config.toml
num_hidden_layers = 10
hidden_size = 320
num_attention_heads = 2
num_key_value_heads = 2
head_dim = 64
intermediate_size = 1280
vocab_size = 16384
hidden_act = "gelu"
norm = "layernorm"
norm_place = "pre"
norm_eps = 1e-06
positions = "rope"
rope_theta = 500000.0
rope_fraction = 0.25
qk_norm = false
attn_scale = 0.125
bias = "all"
tie_word_embeddings = false
parallel_block = true
init = "normal"
init_std_qkv = 0.0291
init_std_o = 0.0
init_std_up = 0.0291
init_std_down = 0.0
optimizer = "muon_variant"
learning_rate = 0.00891
beta1 = 0.93
weight_decay = 0.0
lr_head = 0.00462
max_grad_norm = 0.5
warmup_steps = 200
schedule = "wsd"
decay_fraction = 0.859
decay_shape = "sqrt"
final_lr_fraction = 0.0
batch_tokens = 65536
max_seq_len = 512
doc_mask = false
train_tokens = 650000000
max_steps = 9919
dataset = "wikipedia_en"
MLP neurons of a small language model. Each row is named by its layer, matrix (up: input weights) and neuron, and shows model dimensions 64-191. Each number is 500 + 50 x the weight over its row's rms, rounded and kept within 0 to 999. Numbers have three digits each.
After each neuron's rows, "fires after" lists the tokens most often just before its 100 highest values on Wikipedia text that the model never trained on. A number after a token or word is its count.

L6.up1209:545502517466530454541465490482534491640500508555470514450479463472493431560455554462491452570508463492523509490516473590575454505410437432544425488648599501505499570536424515493432541512448494533488482448467577555460602557468515488411481504518434482526466523488512502521513503508468489491522442497518530447479497457554518496448446608467515527437496595466404503526561529527484493537485
fires after: "| " 28, "(" 11, ": " 6, "2" 5

L4.up541:446555494557503524467394480549498596473537553505436447504391494561498461513501418450443492488477490523479563443483380394447581460474603473502577487429535455511537584516551475566457396564453497545530423591431498508526512479577504407553522534507511517521511497577440441482513471530562473440488481465483561510598469426498472535538531447595417502526620457626490495463453503547609467503493
fires after: "(" 49, "born " 4, "Born " 4, ", " 4

L4.up232:500521572516542598554578483521500480481480458561596500503523518442508459588458450530562466583522557512483557569467482432475521576504476514491498557465516567528550383491520564452501437499456471541534500560514560493462537443444506625428480389531526585369511376465531515508576438597499533493572563504464485515529518536451409442497525514442450596564534488463463522465458481482423534496465
fires after: "| " 28, "The " 17, "the " 16, "'" 5

L4.up375:454484548596485544512575520433473478495507541460582469501516441413524459532437551415507470537395550501458363563492475451551544509509491451482572509521575563417519437544457545542511532499540537555524508434468544455460456493418533523504427535480490480520542527562471466468437458488481445584457519497597475438471468446504444514553541501503523529542564496439530513408464496468517446542524
fires after: "| " 48, ", " 6, "— " 6

L4.up264:441420619437500536621449529498523499553470480544519448502491599532528473487472450494560478551425525504438527547612507416491571396462488563427493502486529508486535471441525504433521407557566536492634583451563570470555472570446493435507467445545532580453521496499579439470520525501528500553488444510392521510519503542476545494438495431545504511366565503461501525484436600496520503501437
fires after: "the " 17, "'" 10, "is " 10, "was " 9, "\"" 7

L4.up676:503542472431586504568566453434483545537485543569467449526540518454448486491409500560468478512501459432515391531455508479490515507524472509638469525540541463544552534503499574513440454435442444394539530418563457540586436484567541566547432508420459478516502480496497520523435498518540595516575523477459532451593495450520547478531483427552516498594505519504411469492501512531506441525497
fires after: "to " 46, "re" 4, "could " 4

L4.up946:505518414512508472486402468494446556548451422498499578502576517463569496536457604532486436454461527400423475484510448572480408607508510486475408589527521488479568553433476492496465464526469518592462502566495486499524546531423486490493498573472532576525508537537494535481469430413492565512499547391445418536443529518524484459513446534582466659416534430504533451451453523524473544505466
fires after: "| " 65, "199" 6

L4.up228:421450537510454507464520559572482584483571552469533484416502511473413646489444504514519573481498498387542445487462542561508570500569514476543504501560534467502521516448469611466480458536485527504561495468534554488535430468503486496571548591514560498543524428463449467594436609460522388480494456472512504501460493476494469610554445604495479538512416583452518534411501551612515479491513
fires after: "| " 34, "3 " 6, "in " 5, "2 " 4, "7 " 4, "5 " 4

L4.up724:556484488471519536584513486473487592481474594421567468455515547564502549462378539525482513499575457530471462444499477452512573552524495434528517503488508422551571461477549512461469510532499348436548528448554564454534517580550468558577509609491488433527523464500415520496480508523448516506525512528494500467545499435608584432469451497554531505535330509466411381476542480519479559577520
fires after: "to " 40, "190" 6, "198" 5

L6.up578:452504447507554547526394526594545504499502560553512476524437543455550555450510513561556458479534412491533524500596570470553517488443460556539469443452543499509450502540454483519525416481505526459503472395500476509517499530510454529490470576523572478511432477498511391433497388437515526537501384532503505486583498465426620419549587506377476504463497544424470506478510542479504540526486
fires after: "at " 21, "\n\n" 18, "in " 15, "of " 4

L7.up765:526565553558560539455548476475434477467420507457547501505517387545576416462478479543566511574464569551438453529554491616463551563475414503511516559539493451508549512386552554607510518471490525539485452469488511469447375605511602551501510487491451465416465509401415425454404423514503574539496500372560415515517441511455440433442435444437533488477523513507524548579445452422494505498497
fires after: "| " 21, ", " 17, "(" 12, "; " 5, "and" 4

L4.up773:446408403494481382471495527407607564457550475514435489507586469501530519435406458572535484503460519519449484588434559540511448456448476448441541446507550396482501546585426562507484509505414499464585458469495515562495487555442473484538477531524535485599505618472476523498477570410483501488444514488501430397521525506544444515466461527495513562513430617477460484438575498485526531589508
fires after: "in " 17, "of " 13, "from " 10, "to " 7, "did " 7, "on " 6

L4.up508:391470511462502471519456504492467500559441462498449491466457590499502586499441521365492521508484487499569502491566479506476503556587454557477552485416487524584394541450544453453524480408479468441444456425512405492522533460507467468539456475379617494481562430451552458563388484572496529453479488525478517494535519520533413454578505515553419463449446489531472528398498521547463485455480
fires after: "| " 27, "- " 15, "\n\n" 8, "Votes " 4, "UTC" 4

L6.up9:502453519462530603531488478508480349541538574507593492514490552441542505483524473487575457510542513450545463422532462473524471464470485483507493500463481489456575554535569540414490422497473579534440492546494472523493501465463577546451514612550514494567550473458502526469499390445411487470465513474521472455494443513433477409485507495517395497467604437543432427483487466455506463505520
fires after: "in " 28, "the " 21, "(" 5

L4.up1091:495490527505606435410484442499452512452456474507475483502434553529491504532596550422505475521527498435339505466481380434468484577488560488516490531500488428560587494531510484482490449534374475509456432457504540555591428534499523505422438507521446539476484420410508381559469492458506505559474548466498490493507392556522528599512541521483616486451470476500535478491561445549436449433564
fires after: "201" 20, " " 19, "202" 13, "\n" 8, "200" 6, "." 6

L4.up246:509513592491501492520406610569471685458462496520478424453524463537550436459531595409432508586558554497500538524478489468537397541574527489494457532469555424583508516435543607449476471494395520463421533457479517479506551509481573523470431508497502408540458433417500514467544524533509496490510503465451531483465387503549580481519462442466496564430505578495525502516445567592461431504461
fires after: "was " 25, "is " 20, "the " 7, "are " 6, "were " 5, "be " 4

L4.up179:406430517497581508577450478478481503485576437425399458499538616474547491447557459449523445505435509470414615402446506499486554562517597415516486464459461473551554472464526543482476437524457553476434527491491543518562503535522475516481496544524587423433455431504536482601432498480448485523476498453458420570477488499514484497518489454458418564531425573558406478549521522494460507572512
fires after: "a " 33, " " 13, "-" 4

L6.up1082:507498483470507503438450477454498467511574497564489382444433385650538496476447471464535513470526528619567483508508521515528482498440553504488581428612527521547578487536458506571503533524531518577468451522507508583472518470407507459416496419570426576530506552415524488465497499492536511559389568506487526503501516533375636421475412408485480482540510521520368430469519581598470429562488
fires after: "| " 29, "on " 18, ") " 10, "\n" 5, "On " 4

L4.up115:528504572447577439528557523466492486423405443532430520536494490530501480476468614461491508540456471514412560578570480627452524417461527499502460488499486481544515522523474502497603536501414528443500519541608567462348521486462536514526514435522479467485589536532518469504513474592484559502549493546451542457537494461523459540492497529489517516478438495497494577578491504538417463546491
fires after: "The " 21, "the " 20, "S" 10, "'" 6

L4.up1056:464491550507579510501501555515493522503578503418458490501599482515541481504511569548651535432420514463400421524517463543456427482476447542495512475492582557486520484651507601531459456538443494517582464437432505434530488500560503547458442627453508511517536524514502485458502454498502550499496484506479584484545572577452531516509466553576526550577458449492479463534473454404493539450488
fires after: "| " 42, "199" 6, "of " 6, "0" 6, "," 4

L4.up445:488556483476517502568443534614493477568492568581514486512518527452416497542493446448481545539502434504494521513473450509500574470530515483544633527519493595504558420459469490547529522492490559551465443558405484501540517584511452518493546561572525542480561430516469525535512476613501448578578460520491564402527421451541523451463472478473401498496597488528411477485480524512481463527483
fires after: "on " 35, ":" 13, "On " 5, "s " 4

L4.up196:473462600500560531558563446589488480481501598512588411562463540581494496470493559542581463450448518399570451413495450464464474479498464458522567492489467501564443414498498545495508559471538483496401449509445364536463510471563450521524512496561451506419508437446540443553561551498499444501549520506492467591498605559444430527454510477474475431580488630593584458524460566474541525473540
fires after: "had " 24, "has " 13, "," 6, "have " 5, "with " 5, "a " 4

L4.up324:526551502562605468656495477514514554550518495545423487483485443551473559540479517417452515538529511565460428490520507492471508554419495696471447387509478467438539511550421453543576430527424457509493592496453551523411538561582465462468448520535460544563462467527537488436480505493391595477440505434424525460486440503510553606506495478521533443456474524504502458444409446456480510437595
fires after: "| " 22, "," 17, "CD" 7, "0" 4, "9" 4, "1" 4

L4.up1013:420534493477540488513517527553440506551479511507581457495590549602494459544476499392481512529504517543484470522455419533521620422485512509405523567539440510378589506561529579510459372382462596580465528502580454562498560517475555464523472493535505441479341461482496466501589435501555453566496510489555593465478426523533537520533460501471457467525593553523454475493527458539477583563470
fires after: "C" 20, "B" 13, "Ma" 10, "Cal" 6, "Dr" 6, "M" 6

L4.up76:552629494464592525502474458433560502444464484523446440501554435464506490490481530514490603456480478521471444552476520548460530541489501530597539396557483526631511505477552550472455542433489508561511430511557452511485521370472514533551486431430377401467549512434401551545569536512499514484563517506435510610496552489470450425520469480539479513477503520530484495486505549501491524481482
fires after: "- " 21, "ul" 11, "ag" 6, "ol" 6, "Suzuki " 6

L4.up360:458553515551555546474462510477456633497454585582439464495455543527442424571540470586503506466464400566462536503484506489495556516527529463529449500567457548439490463490387454495436534507532475518556443607474518573530498517470527524487469470456512485476509470532470427576516410466557551536634397617468530520575493512463470608486426492493504392583435542517477489487505473531434539497541
fires after: "on " 37, "Dr" 7, "SR " 5, "-" 5, "Route " 4

L4.up576:486454471543602431521419571465536632459545506476502510625431385463567507539549516477544516428533554569542495483548488531519494448461449515510519621470423475510523564550577500517515445559548473496441567537471448486538442465478576507468532489558553466523501533444554491467452435485488496523431491462494472488578471548470486521490496519430516548502514590531452481510433517426438499499518
fires after: "." 54, "d" 9, "D" 5

L4.up430:466530590454493528528477464531478538567469481481446629563491518578442487438372541452469544544530473437553564463467556467442539505428499473592485453448455494508466418370538478460589491487495548443446439516502450527496488523430596486497500470538431485464584594453502426436478505484513474558457569457432527613516540404484521596517431553451505564529456477444474463425575454456519351493565
fires after: ", " 19, "in " 14, "New " 13, "Zimbab" 7, "to " 6

L4.up584:478517545515487589550477517483499457532501551445525417620505585510507524532410544577571474533540495443430513522514520457562495498543517442499518452533425400640500471516475449485493544511558483579523456470469397529486506550403503509493589561580492531495477555461531489394475474534478519608466560446410499514441536488508536515499508464510497438466547441559474512495587461523487470539507
fires after: "In " 23, "October " 8, "in " 6, "May " 5, "December " 4, "November " 4

L6.up677:401484450430465611579468598481508493528543444540537434443552540436486492537525548575472510572510593515526507471489478548426556512451546455496510601570509470538506545444566526540441466534502506545527511467469497555490454446546523487521459459517469524420499444561506476478557386438535461513444492522491562436433477529540530544524484486458487614537555452523489582503533493412552509552462
fires after: "| " 25, "on " 15, "°" 13

L4.up309:527457400544533508435541523449512596511597550510557507475527427498451507421469534437520514508484459384611458521547491566512535577541531413534439461462519459405576474535511638509483546437465516479513555540405494534392521411511461541440522451545572454437469523436407527513516491597448473465510493550506530519430481464526549455506401519473513493533510520443510461432440472453457539610563
fires after: "| " 31, "–" 8, "– " 7, "us " 7

L4.up602:519579522607448502434507532574579467478464470501523404499514512492377553421449445459507536489497497511510477513429462525550551474501545501543569459461468583448464451494463517564563470510437491454463548518517560513471480484522496359455517470558547434513526569534501383495520559556451478548414511475479550566550602429521563580467467550414552518502461515468501461463492487487444411536498
fires after: ", " 40, "S" 5, "York " 5

L7.up155:487570517522523553468497507500443510429412528512481419461506415496430464546571483438465492504563560449493483570408488465530514421516486493467521461515460469536497419461485446617453523534527451614479498567477596561412460504573523528438471425515490485470464523484524558546447510509500494375499534545529624516528532440530523493562530453543532479501526488547491522548482558606503543563423
fires after: "| " 29, "on " 10, "– " 6, "3 " 6, "is " 4, "\" " 4

L4.up1125:499554501506565553556408533499450560506470519393445457530415515456518540484494555502462444586494479502453501536502460466509597526581521422592477558554483494594530467426545602506490423543499484493527439493533579449478565437475566526436461457468454476516525446454509422456469506471454422530567513492540467436417453493380517475562543578538483617438407450528585543513499486549547517415539
fires after: "the " 26, "his " 8, "most " 6, "its " 5, "their " 5

L4.up718:595526490532529559480481583502500513399485510575581438516482512511610542454391554508378514522483417470563503549475512451428533460444503465438545488456444412551501417406484440530519448436496472532484449540543522466419490516442559523581458553469504453476548476508540438495539567526524440588486568509531448595440559506565527511553505485577475521452465506527437449440484484599471500564597
fires after: "the " 36, "in " 13, "In " 10, "his " 6

L4.up238:506494491413466502409497479436500509550528568497490441567498559425487539519548576517473523477526543451477417499498471470496459580481539433521484552565466506544566552560514514586518450549518560490425489583540424501472474483601484474497497540467532462453406495434523531535556481508492560484497457543486487440471524488354576559420454516508479420615483441520582392462559587462564523559616
fires after: "," 33, "-" 12, "Al" 11

L4.up94:499430561503430614490567508536471512525517616424571485523396499476465537446495453470523461530377504541559471487403525504575591520443449519513520516570508461544544519487426536512504401519421599579468534513493500578481483607472498528518464513473522524517538511483489527423401506403562500484482465521523496567558483416371523546445477522570458469568550587435523472518446544459543472480509
fires after: "| " 40, ", " 15, "(" 6

L4.up666:460450621495584517512489537544506520515451438527519496568477459456510558438476502508495521544482495491525460473548479403415503477334450512506534582421517455478510561515549524420577491541369439505426472567489525560369488554470458508458554495469510438566537509491529451488471581542565531544537462484477379496533452527525593468518577444545487430513537540520464573477523492566455484487481
fires after: "\n\n" 27, "==" 23, "== " 12, "- " 10

L4.up1261:428445399453552387516472525489440584520438485535469428459495504440484488531438509549514557523419398501469540555580479433546511587459460500509469406448530396449545562598528447463458432536490493518497436501487513481453513494469604505467447402460585493349567531474421522545490556449558417495457547504443493491461434549598540451534510430534489458488496511512555586451492539514527505461543
fires after: "- " 54, "Area " 4

L4.up774:516570625381513476562536591536498578490457533544478588568509522539535477518561464485544436510438415414459503461565564543507465478539474413529392506453542577521428526539455489500504489494549491416466540448493564499421468476516501545469415464498504469475470486477472477467528474531547523519538460482486501492545516461552467454512535472481490510392497524469441429499535518514527491490468
fires after: "the " 47, "The " 30, "'" 13

L4.up688:481376512486490407541398526540487478516497445374491564580527427456558532533528452575563474548441556510479464443480535508409478480368511497561427475479554509458565457484544474532466412554537533464563417488529575544449431508535528576526492521420479481551500414467418449536501544506479510484432597390465544438475462499443551590510551540520493507469505547539564524489449559476580445466448
fires after: "==" 29, "== " 15, "of " 9, "Among " 4, "the " 4

L4.up596:568522519592478458426404530535536538476460431480513389517552541476473561498481518496465500449542489534467483514581479506414583508442431430584568530566472512457456510496537528475504480457512488538531509483503529467407483487396512564446385536546501468478378456453438615497495424445582527505430477570552573515543587489519574472567552467577455392608524465490495533493538605481468520537525
fires after: "on " 36, "/ " 12, "- " 10, "On " 7

L4.up832:535479541503624507497555572617546512564555409523539454468487463514529535512496458470431536566506451546474440534477511464505492497471484481564448492511482468425511529464582438449480414471442524523495552465530576464522614443564479540603482460461429523449477548456445449496479586507509418556500399484589460419467410530440565457454505504478502636432477466518507582454482463516499547606527
fires after: "is " 23, "was " 12, "are " 11, "as " 8, "the " 4

L6.up980:528527461528489572501489462442496420478501493505470565463481428499519514539511541527501528480555498509435529458532501495537589604482439480496593515579577532515550518576468480548408452479403506490499514599362502528386470545500545454459546459537493549545441503512460482485569506577474496456503494464479423502489546510546538487476558507503404489489526455470505554404389528499494432518532
fires after: "on " 36, "\n\n" 12, "On " 12, "| " 11, "°" 6

L4.up278:397593525454488510474485457529483436522418429613516497565451433507496515514500481510471465603473585526517514577491435495478550520472434479485504610451495527440489452508542552511488470437514416503461490490502556518533543445483520545481413434475485529480446429531471571470516503476411503565528467446606518569481564434549514481502479620529594559501525475467421479557497550536516468558430
fires after: "and " 44, "and" 6

L4.up1045:485508456457597600565502642505626572560563486486523469588515523451395483428496569521449544399507466389488542476564380512602504536461500469464569525447420476483515524438423469544435599520473404488509479589579458497522440518497572483606570465485537446417483504385488522493537551533580473469535513517486433546473494463544504447485538538453418534520543528524509559562365491560558428533510
fires after: ". " 33, ", " 17, "There " 5, "– " 5, "′" 5, "\n\n" 5

L4.up516:489544525444478564523517529551525416552462569515489545525472449567540488448493524548485521460519401521418527632439501510539463484476504494548525473604495517547447419510573490500462485545511387545579523464495485505537506435409551486388514534460573491505509556578504451506443439480464521514518464573462528448475514474505418497481489428504372551413343523491469457558536368522488571508537
fires after: "the " 32, "The " 8, "a " 8, "1" 5, "and " 4

L6.up482:514457461411456521538528542509538499542511507445406550508466486360526562532491525540598426497480516503514528521530477484535492475456510505452527578579446489480563451448492512486451543403479481502502600627490418478541550557465405465496468524568540482493490505467491550515458568541418504467611477552418509499434524499449555533438466476453511530469409526539468443478539478514441560505493
fires after: "in " 36, "the " 17, ", " 4

L4.up8:513514531549512478541407505561517555546486477547527428517567602476551607475587474538488431473469555432390470435553556571503555497504467496582541402501516563509548442503483455494485471480550504504454435519481519461464503513486517439436525544440429563470456466541501400382444493471456512569502501475495507491497566513519509436499439554462551499500416509558516536544444475525512390410519
fires after: "the " 26, "a " 16, "an " 5, "foot" 4, "under " 4

L4.up55:485459463423522546552523521483516515491633561520574391464550516504469599485486523551564444480457578457410506419428528475522567484438507521515518562393570415513464442613480526495503597485513450534542446532443457539439435451515439603427447558514453425459479537540491458520522442564499544525501618616537520408533460525473508523464465508490458498496500540445511481536479508549492472534585
fires after: "of " 19, "the " 16, "a " 8, "his " 7, "during " 5

L6.up573:406514452443496482548544485573526586624529508533530519527478504580515517498447450507462475550470451554454472423442445478465472552563492427515493533511559534574409477618435467544587434528507501508389557507493524434520503495464492560460563462559539555468438453631421506480549471559405487555539481543541478530399541489477566477468507481389529542432507510490502553491497602520606470484524
fires after: "on " 21, "On " 17, ": " 7, "born " 6, "| " 4, "from " 4

L4.up1112:460561432495461445507456510497548468466635492630480447450347577502417502539484494464499524522522501473517474544540489415547472477542467562457473484473498621460544464438514517467487456503480527543437553552527507488573428495424478517511402494455594539550528565578538521414549495564564534466451497559530482496490545522492551455507498528510412421509513497527455466543558544559526471474445
fires after: "was " 24, "is " 9, "the " 7, "were " 7, "are " 6, "a " 6

L7.up807:507476456596544417425445536485473508422454550509486547511563511602467468485583463541472500549482503514485500502522578543497547512519386547417488505444555468516501384519507462569517507434521439421522494535446523530417543490518452542566363463481535438404476443499505469495448542551461413505522469574520484502486506487437506514555421386516476474472442519527489486510570510510454526503569
fires after: "| " 29, ", " 22, "Al" 13

L4.up739:480519547464483510514538530483549587492508498539498528521457544484464573519557477590532508585471407588524614477433418507497461559481470522463654561465472553503504427490511465497465510427500414577499549562470509497475471438541504519500487493502539540547512579504429439491504524479553480388518497530552522460493610574453472572475488533512516529479454520620529392494565526499487443510446
fires after: "in " 30, "the " 15, "S" 5, "a " 5

L4.up1096:488511511488565453503410533529482543486393481433387482487545438530486578504449540503471523520529561425524464568504541539441590508472474539511590467579480464535462519454587492435527492509458540487397406551445556422471491497576458528498449495459516387543428518501527521546523528461548381556545558461439517517498425511560469474482495476563537483533473483528501512489407572486467437598445
fires after: "- " 60, "Succeeded " 5, "Preceded " 4

L4.up1150:474486506552608473545485543530540479572444456475478486581456450520480473494487558564455592486529495616426532507491482517442485482509523476547479588489519549475463507613497425501472461476503505465474434497560513572494503453482512527457502447496380524487575480396500526565482537540465484541502520518426427572519475465460428584557475567439486458515489489566497548487537476523512441535513
fires after: "S" 24, "the " 23, "\n\n" 6, "South " 4